config = dict(
    n_head=8,
    n_kv_head=8,
    attn_scale=0.125,
    warmup_steps=200,
    doc_mask=True,
)
MLP neurons of a small language model. Each row is named by its layer, matrix (up: input weights) and neuron, and shows model dimensions 0-127. Each number is 128 + 24 x the weight over its row's rms, rounded and kept within 0 to 255.
After each neuron's rows, "fires on" lists the tokens most often at its 100 highest values on Wikipedia text that the model never trained on.

L4.up49 [149 155 112 133 118 129 140 151 105 127  99 124 106 144 126 103  77 128 149 112 129 127 121  90 106 164 154 118 125 177 144 160 128 125 133 111 112 115 146 126 156 131 157  88 164 120  94 139 151 140 124 139 112 113 119 127  82 124  91 164 163 136 146 162  98 135  83 114 169 122 155 131 119 112 147 132 106 167 154 195 161 120 122 109 150  95 148 152 166 110 152 147 139 133 104 165 102 152 121 148 144  94 150 112 101 155  95  71 144 127 136 144 103 139 144 149 137 117 109 152 139 155  97 156  93 112 146  92]
fires on: "3", " its", "N", " CD", " G", " announced"

L4.up663 [135 103  83 119 113 146 153 119 138 125  89 153 127 114 138 140 121  90 153 138 130 169 138  78 144 110 139 166 105 129 114 131 140 123 133 112 119 122 131  89 133 136 122  90 119 168 127 132 156 152 157 164 116 137 123 115 142 115  94 144 151  82 146  75  99 132 170 100 125 113  76 123 150 156 148 157 112 180  90 127 146 159 172  99 131 126 120 100 113 170 127 162 149 130 116 104  87 142 119 125 119 120 127 162 150 132 108 135 157 138 104 145 121 112  49  98 136 123 166 104 120  93 143 122  82 107 131 166]
fires on: " Al", " ex", "s", "t", " Los", " re"

L4.up141 [132 168 164 145 147 122 185 129 127 144  95 132  92 130  96 158 105 150 101 153 121  59 125 120  87 135 113 187 129 108 122 125 129 134 152  85 115 189 102 128 125  84 157  98 137 127 163 132 121 124  89 132 135 111 116 179 154  94 149 118 123 105 124 102 172 103 122  76 142 121 151 148 112 139 115 146 129 130 123 131 127 111  91 146 140  97  98 135 127 166 131  95 132  74 147 115 126 150 139 117 158 120 109 136 125 137 124 119 118 160 166 125  97  76 183  76 123 149 128 102 102 120 179 126 108 151 106 131]
fires on: "s", "C", "es", "c", "ly"

L4.up377 [124 118 130 155 140 142 130 130 186 148 100 105  98 138 110 132 137 132 105  93 144 131 122 145 148 149  92 104 128 112 140 189 101 137 147 159 141 124 126 132 135 126 151 123 108 138 140 167 124 105 137 105 163 125 154 112  97 112 142 153 148 126 116 107 134 139 118 127 116 148 134 109 120 139 151 102 160  80 178 103 140 126 126  76 103 172 174 136 146 108  94 139 183 149 119 167 131 134 111 109 146 137 104 104 143 148 136 148 157 137 115  97 114 142 114 127 115 128 106 107  99  92 152 106 144 146 115  68]
fires on: "ing", "er", "ed", "ré", "re", "al"

L4.up670 [124 106 145 137 172 164 113 134 110 105 107 167 101 147  96 132 130 104  76 141 155 123 137 170 128 149 141 160 107 127  92 117 115  97 125 136 127 135 105 124 143 184 127 111 139  99 156 137  72 132 161 123 124 160 102 114 167 156 129 117 140 166 144 114 106  93  88 129 152 115 113 120 142 161 130 138 121 135 113 105 171 172  84 109 151 139 111  93 161 105 110  90 123 125 115 109 153 127 142 169 133 160  94 106 136  85 103 131 163 144 122 178 123 135  90 152 109 124 128 109 135 129 119 159 162 160 152 138]
fires on: " at", " York", " with", " from", "er", " →"

L4.up593 [107  97 113 122 135 122  89 147 188 168 105  91 104 119 129 122 136 149 120 139 145 107 126 163 111  92 132 172  99 155 138 120 165 116 137 109 129 111 122 129 161 157 162 126 152  99  71 119 123 116 117 111  99 121 118  93 116 147  89 101 138 100 135 123 145 128 131 120 111 122 127 127 144 143 158 102 148 109 158 108 129  77 121 158 107  75 137 138 129 145 152  87 146 112 125 127 169 144 115 117 145 125 102 181 122 138 115 121 115 128  65 120 141 111 122 148 147 140 100 127 134 119 142 118 125 151 126  98]
fires on: " ", "0", "s", "1", "2", "rs"

L4.up218 [127 116 128 115 147 118 145 142 143 103 124 142 163 101 111 117 104 116 141 134 144 142 106 126 126 182 125 151 167  82 147 105 116 138 151 101 111 100  94 107 117 158 101 110 134 150 122 115 137 124 183 137 137 129 143 134 114  94 142  67  98 186 130 110 191 112 160  80 104 129 150 158 127 127 109 112 142 139 123 139 134 116  89 146 106  88 119 119 101 162 131 141 113 135 104 145 129  87 127 101 162 145 115 136 142 113 133 106 137  85 126 158 105  75 147 119 131 148  95 111 159 150 162 181 155  91  93 184]
fires on: " well", " long", " first", " soon", " far", " never"

L4.up72 [ 96 111 139  87  97 164 103 119 121 159 120 127 173 146 127 153 134 106 126  80 143 124 112 123 104 157 125 126 133 139 128 147 105 120 134 125 118 141 103 156 139 133 154 146 124 124  96  96 133 129 132 144 130 134  99 135 162  99 164 120 109 135  78  95  73 115 125 136 134 110 100 119  93 116 132 121 154 126 122 142 140 100 170  81 133 129  90  96 134  89 144 142 138 141 102 130 125 120 131 122 162 115 146 146 148 110 166 125 107 107 117 115 136 105 136 138 145 134 134  90 138 122 175 126 105 139  98 124]
fires on: " |", "-", "ine", "in", "en", "er"

L4.up669 [148 145 133 142 157 196  81  98  77 122 122 139 103 163  83 181  97 134 139 132 130 175 174 134  86 115 126 118 119 177 148 139 131 155 118 144 135  83 126 133 128 143 146  94 108 134 105 125 132 100 127 103  95 143 142 126 148 134 116 161 100 128 166 130 168 125 101 106 138 112 172 118 118 137 114 137 120 118 159 165 100 143 152 123 122  95 104 132 159 129 131 176 156  98 115 118  72 169 141 151 110 133 148 155 136 112 152 116 110 151  73 177 131 152 134 133 119 153 114 120  97 123 117 127  61  95 123 102]
fires on: " ", "-"

L4.up427 [107 159 103  98 130 154 100 191 131 133  92 163 131 141 164 124 127 120 130 128 133 114 131 154 124 116 109 126 150  96 145 142 134 119 130 174  91 128 165 131 115  68 106 105  96 146 140 110 190 103  77 125  93 149 172 128 134  96 211 130 109 162 187 103 161 127  95 137 130 164  88 147 131 121 115  94 150  91 122 123 144  91 121 139 175 119 158 109 125 125 124 127 117  61 132 137 159 128 116 140 130 150 137 198 121 177 106 111 111 116 130 106 150 109 137 164 101 114 115 106 111 106 162 136 123 148 151 138]
fires on: "-", " |", "\n", "er", " of", "–"

L4.up539 [130 163 154 141 129 118 101 115 121  85 127 178 143 116 150 128 130 107 124  96 188 141 127 101 134 142 173  93 116 116 120 138 129 141  77 120 136  90 115 130 131 151 153 158  69  87  80 126 139 115 134 111 114 142 110 150  98 135 130 179 104 135 125 167 135 132 138 129 103 136 110  84 140 142  77 116 114 131 153 104 106 155 141 118 143 142 136 160 129 127  96 113 178 123 160 112 179 122 132 121 164 151 170 111 158 165 185 106 128 113 134 145 128 147  97 128 168 104 113 141 138 111 126 131 127 120 122 120]
fires on: " |", " the", " per", " of", ":", " "

L4.up167 [134 143 135 121 149 147 136 116  98 174 125 121 137 129  79 131  95 152 176 160 121 145 110 141 118 135 133 189 117 171 107 113 156 150 119 135 118  85 136 161  88 104  97 171  90 126  96 137  92  87 113 107  87 154 132 146 136 148 132 116 143 181 137 169 154 132 120 146 141 145 123 170 140 128  70 140 106 160 115  86  76 149  66 176 105 123 163 144 207 139 157  92  84  97 119 104 124 156 192 148 146  99  94 155 157 142 155 126 146 106 129 133 125 121 145 169 113 154 119 127 150 144  83 134 138 128 115 162]
fires on: "0", " ", " and", " to", "'", " the"

L4.up66 [144 101 135 115 116 118 121 161 165 125 124 121 170 123 150  96  96 130 131 119 163 154 143 121 122 111 135  99 158 125 126 114 123 126 126 111 112 126  83 103 120 139 140 110 120  85 151 101 119 121 102 152 103 130 177 140  88 128 111 100 127 134 159 139 166 126 128 117 116 177 117 156 125 118 148 135 113 135 147 153 132 125 141 144  93 124 109 127  93 140 138 111 105  96  85 155 121 130 146 106 141 144 168 146 102 138 120 175  91 145 137 125 173 108 134 120 133 137 105 143 108  54 144 117 113 153  81 121]
fires on: " ", " \"", "\\", " un"

L4.up721 [123 108  77 126 181 140 165 106  97  92 123 119  94 106 134 127  96  92  88 123 130 126 144 137 152 109 115 112 112 152 175  88 146 172 102 119 137 122 142 135  93 143 132 127 109  75  98 124 119 147  66 119  91 120 140 119 127 117 114 132 141 151 117 124 155 141 127 119 148  98 110  96 125 127 114 133 163 128 121 153  92 128 149 140  88 104  98 158 141 112 134 135  92  90 114  88 113 158 149 101 162 102 145 140 105 151 123 143 137 133 119 153 160 101 113 132  92 183 100 152  83  77 116 110 152 111 159 109]
fires on: " ", "2"

L4.up41 [101 120 126 132 146 145 172 120 124 124 143 134 143  94 148 101 143 132 135  99 143 164 115  93  92 122  94 189 126 147 130 153 144 158 118 153 137 150 120 153  94  96 147 127 154 124 141 122 123 132 118 114 127 129 123 148 103 136 115 142 129 123 148 138 119 140 119 106 111 123 153 112  75 143 136 123 195 103 121 151 159  79  86  91 101 105 129  98 147 154 114 170 100 114 134  89 120 146 106 138 141 140 165 149 168 151 109 114  98 131 106 148  84 155 128 140 124 172 160 117 120  97  74 113 106 138 114 149]
fires on: ",", ".", ")", " |", "'"

L4.up622 [118 117 152 128 129 153 162 105 129 154 118 136 113  88 120 115 177  95 186 124 113 158 122 146 110  54 149 152 117 108 124 141 146 127 185 127 123 135 131 107 129 118 106 144 158 104 141 131 118 137  98 104 101 133 154 103 105 136 103  96 131 139 158 171  82 106 143  77 110 144 122 152 127 170 111 150 153 110 121 104 147  97 115 120 129 114 200 159 112 161 153 150 109 136 125 147 142 133 141 129 165 176 168 144 130 148 164 159 148 124  77 130 121 148 128 127 146 132 142 108 152  93  58 154 114 142 154 140]
fires on: ",", "\"", " and", "0", " were"

L4.up581 [133 120  87 144 122 148 133 160 141 112 128 156 109 135 144 137 132 139 138  98 125 128 162 134 128 116 123 116 111  89 107 136 155 124 118 143  81 147 164 161 117 137  94 125 156 144 137  97  98 135 142 153  81 149 152  96 140  95 118 162 169 140 128  98 134 106 112 140 112 178 159 168 114 121 141 137 154 150 120  90 140 119 111 133 123 157 117  93 167 147 122 146 157 115  93 142 115 184 133 130 152 155 116 116 112  75 100  90  96  96  99 144 148 145 130 117 110 126 102 103 123 121 141 136 138 140 134 173]
fires on: "-", "\n", "o", " on", " so", "po"

L4.up132 [157 151 118 155 117 127 123 104 161 127 177 150 139 120  79 111 141 166 208 113 137 140 116 159 112 117 150 116 138 140 120  89 137 128 138 115 127 100 152 113 103 141 106 154 112 146 146 121 119 135 138  99 120 104 154 112 137 138 119 117 142 146  95 132 126 114 103 122 158 117 141 155 148 138 133 162 106 153 138 127 113 179 142 122 101 116 102 125 141 152 139 114 100 145  88 107 160 142 124  93 145  59 104 127 138 161 110 165  90 116 152 121 169 153 126 117  99 163  93 106  99 150  90  94 143 127 143 148]
fires on: ".", "mo", " and", "-"

L4.up460 [130 154 119 127  79 133  86 101 115  90 146  81  79 101 135 142  84  94 120 126 184 125  97 121 139 119 139 174 123  96 111 138 145 117 142 110 120 145 122 124  90 129 128 117 180 103 170 153 130 116 122 122 161 142 111 122 115 125 106 119  98 133 127 154 137 118 128 123 130 163 153 141 124 134 139 134 120  79  85 127 204 131 109 111 140 100 135 151 148 129 167 120 119 105 121  80 130 128 135 159 140 115  98 111 114 100 129  93 142 104 161 167 105 122 165  89 158 126 132 135 131 125 104 157 140  96  83 117]
fires on: "c", "d", " c", "e", "b"

L4.up759 [104 128 123 128 128 175  76 144 148  81 144 154 145 161 139 120 103 113 136 110 156  64 104 119 155 174 132 164 132 122 101 119 109 129 106 130 140 133 118 185 105 111 165 133 139 173 113 174 154 120 121 118 130 119 125 165 137  86 139  88 109 127 129 104 132 120  94 105  94 169 127 147 147 130  81 113 124 144 159 127 137  87 123 139 105 151 131 129 131 145 130 123 160  84 181 135 103 124 120 131 126 102 166 137 143 142 146  93 109 151  77 132 142 157 155 144 151 121 111 146 112 123 130 124 149 110 178 118]
fires on: " of", "-", " |", " an", "en"

L4.up157 [142 143  99  91 164 125 158 132 145  88 159  81 109 117 139 133 131 113 125  78 133 132  79 109 155 157 141 151 145 139  91 133 107 121 137 114 157 147 163 108  95 146 167  59 151 126 121 175 124  84 103 111 123 163 123 137 119  78 122 145 166 131 115 130 113 105 163 115 161 169 172 124 137 145 149 125 158 105 152 123 152 105 132 174  67 130 163 144 168 120 128 185 171 105  90 123 110 116 121 100 133 142 122 140 144 109  97 146  86 135 152 113 120  85 149 106 151 150 125 163 125 111 120 152 112  92 152 180]
fires on: "st", " p", "fl", " gr", "cl", "hr"

L4.up730 [126 135 141 111 107 107 108 115 120 103 128 127 105 125 141 132 109  81 101 131 123 124 146 137 167 130 182 157 129 129 146 120 125  89 106 149 123 165 121 151 101 137 153 188 105 164 112 111 108 153  76 159 111 120 124  82 140  91 162  99 179 122 114  93 154 130 147 105 136 148 135 144  99  85 114 132 154 107 122 120 144 103 130 148 190  97 151 159 103 121 147 123 185 116 155 151 124 143 123 125 117 151 153 120 123 130 121  99 112 130 155 127 120 134 157 107 153 119 133 116  72 128 126 135 152 113 162 118]
fires on: "-", "2", " early", "st", " of", "1"

L4.up178 [122 156 165 116 129 131 126 157 164 149 136 125  85 138 113 130 148 114 140 109 104 141 111 137 111  99  99 108 132 117 162 146 170 144 153 122 111 106 173 149  85 158 135 140 124 130 118 115 153 129  80 107 137 145 123 102  98 131 126 100  80  83 154 164 113 156 154 147 169 148  77 149 175 126 140 127  95  90 141 142 111  86 122 135 121 132 164 114 123  86 128 129 119 154 145 168  94 162 104 106 125 135 107 129 146  92 111  93 195 125 145 142 143 111 157 122 149 122 125 117 116 108 124 104  83 155 107 136]
fires on: "s", " with", " a", " "

L4.up838 [158  89 131 101 130 132 155 148 141 134  94 126  95 120 130 153 155 100 119 149 131 103 134 148 104 136 133 107 163 113 135 110 112 126 115 126 127 151 147 113  94 131 132 145 107 119 130 134 110 116 122 196 103  86 114  63 133 144  98 123  73 109 151 121 128 144  99 141 136 153 195 111 113 126 182 115 158 133 142 151 101 157 145 153 142 113 166 105 117 133 139 154 179 135 178 136 148 144 142 132 131 104 104 118 156 119 135 120 123  73 109 143 128 134 124 115 101 154 171 169 114 140 148 145 123 125 109 160]
fires on: "ed", " but", " to", " re", "ill", " made"

L4.up19 [165  88 139  86 153 112 106 124  90 164  76 123 129 152 148 177 116 152 123 131 150 152  58 125 148 127 123  96 136  95 145 149 119 125 141 127 158 151 112 142 147 152 115 103 152 118 119  93 128  40 135 102  80 157 104 128 113 117 152 147 115 132 154 123 112 136 160  99 138 101 139  65 112 141 167 115 124 124  95 121 103 148 145 174  82 115 120 135  92 117 159 114 159 115 120 136 135  89 160 150 174 110 145 134 111 168 128 134 135 115 101  96 159 163  95 126 136 171 107 173 171 106 162 113 102 122 134 132]
fires on: "ing", "s", " the", " ", " have", "d"

L4.up500 [133 175 162 126 132 135 135 107 135 144 168 111  92 141 125 160 140 143 153  83 140  84 117 108 109 121 153 145 141 120 126 121 133 121 110 130 115  95 102 116 111 135 127 149 115 159 148 130 161 129 135 130 141 136 107 154  98 147  86 127 129 110 135 123 146 116  89 170 136 130 124  81 146 143 101  71 129 124 147  65 122 155 154 126 124 168 152 143 134 132 130 106 159 120 137 102 186 143 125 119 154 135 143 181 149  96 113 107 120 142 122 107 109 147  95 136 128 131 128 114 147 121 135 153 117 108 123 148]
fires on: " ", "'", " |"

L4.up528 [141 130 107 100 105 137  99 132  92 153 122 126 156 120 127 131 102 113 168 125 116 125 126 145  87 165 113 132 178 146 147 148 137  77  91 100 100 133 130 134  96  84 114 159 142  92  88 138 156 146 172 113 128 128 160  70 115 108  97  89 105 119 139 176 129  97 139 120 128 102 106  97 167 116 110 121 110 104 130 136  90 143 156 137 105 158 121 113  92 138 118 121 101 127 123  85 129  94 121 150 130  96 161 145 124 140 111 140 114 133 114 141 154 133 170 125 130 132 109 123 129 123 118 128 140 145 156 112]
fires on: "d", " So", "ing", "le", "ci"

L4.up634 [113 126 145  93 122 131 135  92 144 139 100 134 143  97 157 107 131 109 116 155 112 115 114 120 132 140 130 147 105 129 124 125 123  91 158  98  78 123 154 147  91 101 128 139 151 145 141 122 163 126 146 154  92  71 131 132 128 182 152 133 143 154 124 148  81 131  49 172 142 123  87 155 116 119 113 104 103 143 116 147 109 109 112 143 117 141  99  98 134 112 166  90 146 106 143 118 109 131 172 122 120 138 113 125 132 106  75 158 139 125 189 113  84  91 133 118 184 122  91  90 143 101 142 116 161  86 149 121]
fires on: "s", "k"

L4.up804 [115 137 130 175 141 155 122 124 127  95 103 140 153 173 124 102 122 162  90 119 123 134  82 125 120 125 165 110 150 118 158 133 109 205 120 121  94 168 157 110 136 111  90 150 106  97 108 161  97 133 107 142 107 117 141  93 119  90 123 125  92 146 116 151 153 151  89 125 126 102 144 114 129 152 118 128 104 130 146 191 145 132 117 115 101 117 133 132  83 132 126  96 169 120 147 135 120 130 103 126 153 153 111  78 196 181 150 103 128  98  94 126 157 146 129 122  87 146 129 145 163 111 114 126 127 132 146 142]
fires on: "d", "er", "ing", "ed", "e"

L4.up183 [115  95 122 129 138  95 153 110 128 123 177 134 126 162 130 144 142  90 132 142 117  88 119 119 150 171 127  95 124 108 126 144 119 167 126 133 100 127 108 131 105 111 151 103 155 157 117 111 149 150 129 123 108 137 145 108 112 129  90 134 108 105  96 140 114 117 119 108 117 166 136 100 113 140 135  98 163 119 149 127 157 153 117 134 154 196 118 163 152 162 159 134 124  91 136 111 157 117  86 119 157 132 122 122  98 155 127 120 141 175 134  99 131 134 139 144 128 121 122 129 118 140 130 104  99 138  95 106]
fires on: " is", "\n", "ac", "fo", " Mon"

L4.up560 [123 143 107 131 136 128 153 102 141 108 144 107  93 155  99 113 118  85 148 217 114 105 120  62 103 123 136 120 125 138 115 120 144 144 173 145 142 131 161 121 143 112  69 183  97 108 143 147 144 126 137 109 137 121 153 108  91 158 143 120 118 171 114 151 154 105 141  97 141 161 151 148 126 102 115 160 116 134 139 147 160 112 124 116  66 114  94 137 134 129 145 138 149  90  91 119 100 149 183 151  96 108 123 133 148 114 148 142 180 111  79 135 100 159 145 119 151 101 173 113 112 145 142 109 147 112 114 151]
fires on: ","

L4.up801 [116 166 131 166 112 134 168 128 134 137 117 126 108 137 150  94 167 141 101 160 158 109 135 111 130 163 124 144 144 132 142 119 148 111  89 110 177 158 153 114 125 109 127 156 123  90 119 126 128 112 134  94  87 111  72 130 154 124 113 103 121  97 145 147 105 124 109 155 121 129 140  96 125 142 108 119 140 141 105  97  96 140 133 110  96 145 107 113 168 165 145  82 148 108 129 109  78 155 104 186 115 150 152 108 154 113 136 140 169 175  92 109 125 136  92 159 130 133 111 135 104 146 134 123 148 136 183 141]
fires on: "0", "'", " States", "n", "an", "m"

L4.up277 [160 107 136 116 129  66 118 143 137 136 151 108 173 172 118  94 134 139 125 106 130 125 184 143  77  89 140 165 142 135 119 142 136 150  90 162 146 112 103 110 144 113 155 106 120 129 119 125 146 112 106 107 134 152 122 119 136 166 120 104 163 116 109 139 169 142 107  82 124 137 146 133 130  98 123  97 183 112 174 119 110 143 114 134 114  77 150 134 169 127 137 107 121 120 166 206 145 128 136 140 124 131 110 117 148 117 144 157 133 147  67 130  93 121 134  88 127 135 166 134 146  96 147  98 121 102 143 166]
fires on: " "

L4.up256 [152 110 127 188 116 140 157 158 172 126 112 108 117  79  94 113 161  61 107 135 147 130 178 158  89 130 118 117 140  94 108 140 140 144 133 138 111  86 119 110 122 117 122 110 111 143 138 130 124 125 117 128 130 132 127 168 117 178 148 108  89  98 179 104 150 114 128 138 141 140  80  83 108 115 140 169 138 146 136 149 136 123 128 148 102 121 157  99 141 150 153  98 120 189 156 137 128 140 149 142 152 127 124 125 119 143 141 135  78 134 104 117  96 126  79 133 126  86  99 142 160 135 155 132 112 125 134 124]
fires on: "0", "5", " million", "%", "3"

L4.up264 [116 126 128 162 128 159 117 115 156 106 101 140 144  79 136  78 123  76 127 134 124 158 131 109 101 149 151 139 107  56 135 139 105 120 123 164 127 145 116  89 126 108 119 126 132 124  99 107 130 117 132 139 161  72 125 127  93 162 112 136 129 129 166 101 146 119 124 124 137 106 102 135 115 131 144 134 101 152 139 110  92 137 121  84  76 140  83 128 179 140 107 130 149 120 118 106 192 100 109 163 145 103 148 134 118 127 112 111 162 135 170 152 156 102  97 130 127 127 137 147 148 162 146 103 134 102 116 109]
fires on: ",", "s", "it", "cent", "t"

L4.up820 [126 165 111 118 135 156 111 173 120 129  85 122  99 155 171 117 130 105  95 111 128 107 148 134 114 159 101 130 121  97 124 120 145 127 149 159 126 148 145 132 139 157  92 123 116 161  89 140 101  95 125 158 134 102 173 161 122 108 141 133 132 112 177 168 151 138 122 134 115 152 150 126 119 132 121 144 118 131 127 136 112 125 152 135  82 123 100  72 161 128 135 167 122 114 125  82 124 164 111 128 108  43 148 117 107  80 121 135 129 132 132 146 152 104 152 140 133 130 134 147  98 179 153  91 120 146 108 173]
fires on: "in", "s", " in", "S", "1"

L4.up597 [126 123  97 131 168 151 175 136 101 126 152 137 160 141 165 133 121 115 144 142 145 192 158 121 138 136 164 138 108 127 158 156 128 110 154 117 147 115 138 135 145  86  96 148 158 185  99 115  97 163 131 109  91 125 164  88 135 124 130 135 142 131 139 128 138 105 159 164 145 127 143 150 106 131 110 145 141  93 123 126 105  78 139  90 106 114  90 135 125 128 144 134 148  97 120 132 152 175 115 142 113 143 134 134 135 119 109 124 106 159 122 148 176 103  97 139 118 134 141 103 107 146 108 109 101 156 114 164]
fires on: ".", " as", " in", " ex", " pre"

L4.up785 [140 140 109 132 102 172  92 115  92 128 100 106 129 133 119 124 114 133 192 123 134 150 114  84 111 143 129 122 142 172 105 153 115 170 125 129  96 139 151 128 134 137 137 162 150 108  83 101 146 143 143  94 156 143  96  99 144  89 106 131 171 156 124 124 139 102 120 111 121 119 147 118 104  99 116 139 169 126 140 117 157 122 156 159  82 121  98 128 111 137 136 130 139 113 145  91 105 137 110 112 153 109 142  90 148 137  91 110 139 126 111 153 159 119 136  87 158 121 137 113 119 114 107 124  92 138 147 104]
fires on: ",", ":", " about"

L4.up951 [118 116 111 118  94 169 103 168 111  97 141  96 131  66 121 125 105 157 121 135 123 122 117  96 159 121 148  96 196 113 134 120 184 122 106 107 105 137 151 162 131  76 101 100 113 129  81  69 122 143 121 137 159 137 119 119 114  98 122 142 123 139 118  88 204 119 109  86 154 144 129 134 108 148 135 149 103 144 117  98 146 141 139 110 130 126 101 134 152 132  68 141 124 134 153 138 128 144 163 132  86  83 140 146 130 144 145  98 120 147  99 152 102  78 126 144  95 153 138 162 157 139 135 104 160 122 150 179]
fires on: "s", " time", " Votes", "th", " Time", "load"

L4.up829 [107 116 156 129 156 104 182  90 126 130 132 146 148 141 116 137 129 109 112  85 136 144 114 106 132 132 123 124 196  97 153 132 141 130  89 134 174 119  75 145 127 146 164 182  91  92 139 135 122 135 169 117 113 151 171 114 108 112 110 125  70 157 190 109 123 155 108 120  95 172 127 120 130 149 137  97 131 133 126  97 168  95 135  78 137 106 135 155 167 150 135  94 141 120 118 127 139  93 114 114 162 176 144 122 117 114 128 116 113 116 142 152 119  78 153 160 161 170 144 119 135 128 102 110 145 113 142 104]
fires on: ".", ";", " |"

L4.up447 [138 115 122 131 153 135  73 146 130 130 129 158 147 156 101 126 165 139 128  91 115 128 140 131 173 112 137 108 115 132 144 147 119 154 154  75 169 126 159  97 121 143  89 135 133 150  89 139 125 167 128 104 100 102 121 129  74 153 110 110 133 141 136 102 119 139 163 137 135 130 141 119 142 158 125  88 117 125 139 128 144 118 113 135 115  95  91 126  93 147 107 107 101 107 152 149 110 140 162 137 139 131 105 162 208 123  82 169 148 171 105 206 127 139 116  99 192 137 126 145 130 104 133 148 123 130 101 121]
fires on: " a", " as", " |"

L4.up898 [177 166 109 150  92 119 121 132 164 120  97 103 115  90 187 126 158  93  65 109 142 161 158 116  97 170 103  89 122 150 115 149 162  81 163 127  92 126 108 105 158 154 110  96 138 128 145 123 147 113 173 152 105 119 114 150 117 126 130 111 153 134 114  65 147 151  97 138 138 133 108 165 112 146 169 140 176 136 134 133 181 133 111 174 131 102 121 124 147 116 135  89 161 105 113 137 153 104  83 133  93 102 124 125 147 122 100 150 126  85 134 141 110  89 131 178 128 170 126  84 126 129 118 146 146  95 143 125]
fires on: "t", "s", "ed"

L4.up203 [103 164 117 142 168 117 109 135 132 109 126 113 162 104 119 132 118  99 131 113 169  89 171 111 138 151 111 132 113 159 148 122 165 150 103  82 107 114 110 113 133  86 112 112 125 144 132  96 140 117 157 116 169 128 138 148 118 122 129  87 104 161  86  89 131 109 110 112 125 157 157 165 123 149 121 122 115 177 151  88  96 146 140 127  83 152 106 119 139  91 192 173 117 121 126 126 145 139 144 114 120 109 158 117 124 130 111 138 130 130 111 129 131 173  94 110 139 143 117 101 148 136 100 150 112  95 116 117]
fires on: " ", "h", " had", "c"

L4.up332 [142 104 135 155  79 187 107 101 139 100  88 151 108 125 152 156 135  81  91 173 110 128 122 117 113 113 114 123  71  97 152 132 129 142 100 102 118 111 124 115 115 158 160 111  97 113 119 136 161 142 169 160 154 100 116 149 105 129 135 169 135 160 167 101 148 109 153 115 111 137 123 177 129 114 152 160 117 145 116 119 137 103 139 194 134 137 140 108 156 152 115 152 161 130 115  97 118 157 111 143 155 121 117 121 135 137 112 113 150 120 111 152 149 154 145 113 146 120 121 147 119 146  78 150 124 180 114 121]
fires on: " Al", " in", "in", "al", "ol", "Al"

L4.up920 [132  84 129 133 117 104 123 119 132 133 124 142 161 133  78 131  98 115 146 111 177 150 136 143 117 152 147 144 111 170 137  95 160 126 165 137 121 110 133 135  87 127 146 102 130 107 178 161  75 132 131 142 113 110 105 155 177  85 139 119 120 152 122 101 110 149 121 120 109 142 132  69 110 102 124 131 150  95 114 113 115 109 123 117 139 155 121 146 164 109 172 126 121 107 142 132 126 115 145 160 131  72 121 124 185 112 147 136 148 107 133 116 106 159 141 145 144 156 106 134 105 102 127 129 167  96 140 130]
fires on: " and", ".", "ang", "ra", "ian"

L4.up769 [ 82 148 118 125 134 103 121 137 108 105 170 127 154 113 152 134 122 144 132 120 126 105 157 123 144 150 139 139  99 160 104 148 106  52 142 122 139 134 121 126 118 129 178 144  92 142 161 112 104 134 166 141 104 128 162  93 100 136 101 112 111 116  94 136 131 102 112 131 131 105 117 134 163  92 128  95 154 151  99 138 137 140 136 128 104  82 110 114 128 166  81  99 158 113 146 101 126 121 126 166 142  87 160 133 106 102 107 137 164 153 148 102  59 115 132 112 133 144  91  99 140 141 150 116 177 109 125  98]
fires on: "s", " groups", " such", "ers", " countries", "ets"

L4.up529 [124 118 115 136  85 134 132 136 148 119 139 133 107  91 101 185  92 121 143 148 141  98 109  93  76 141 108 104 134  95 148 128 150 139 146 143 125 115  90 127 133  69 153 129 102 120 125 136 116 133 109  83 160 131 176 127 139 128 133 106 120 110 109 125 121 105 141  91 127 135 144 155 129 142 147 137 159 167  94 119 121 132 141  95 147 127 125  83 159 120 106 127 127 128 150 111 110 130  75 117 146 123 122 153 169 138 122 165 132  86 128 144 104 114  97 115 138 154 179 131  85  93 104  91 144  96  87 144]
fires on: "s", " can"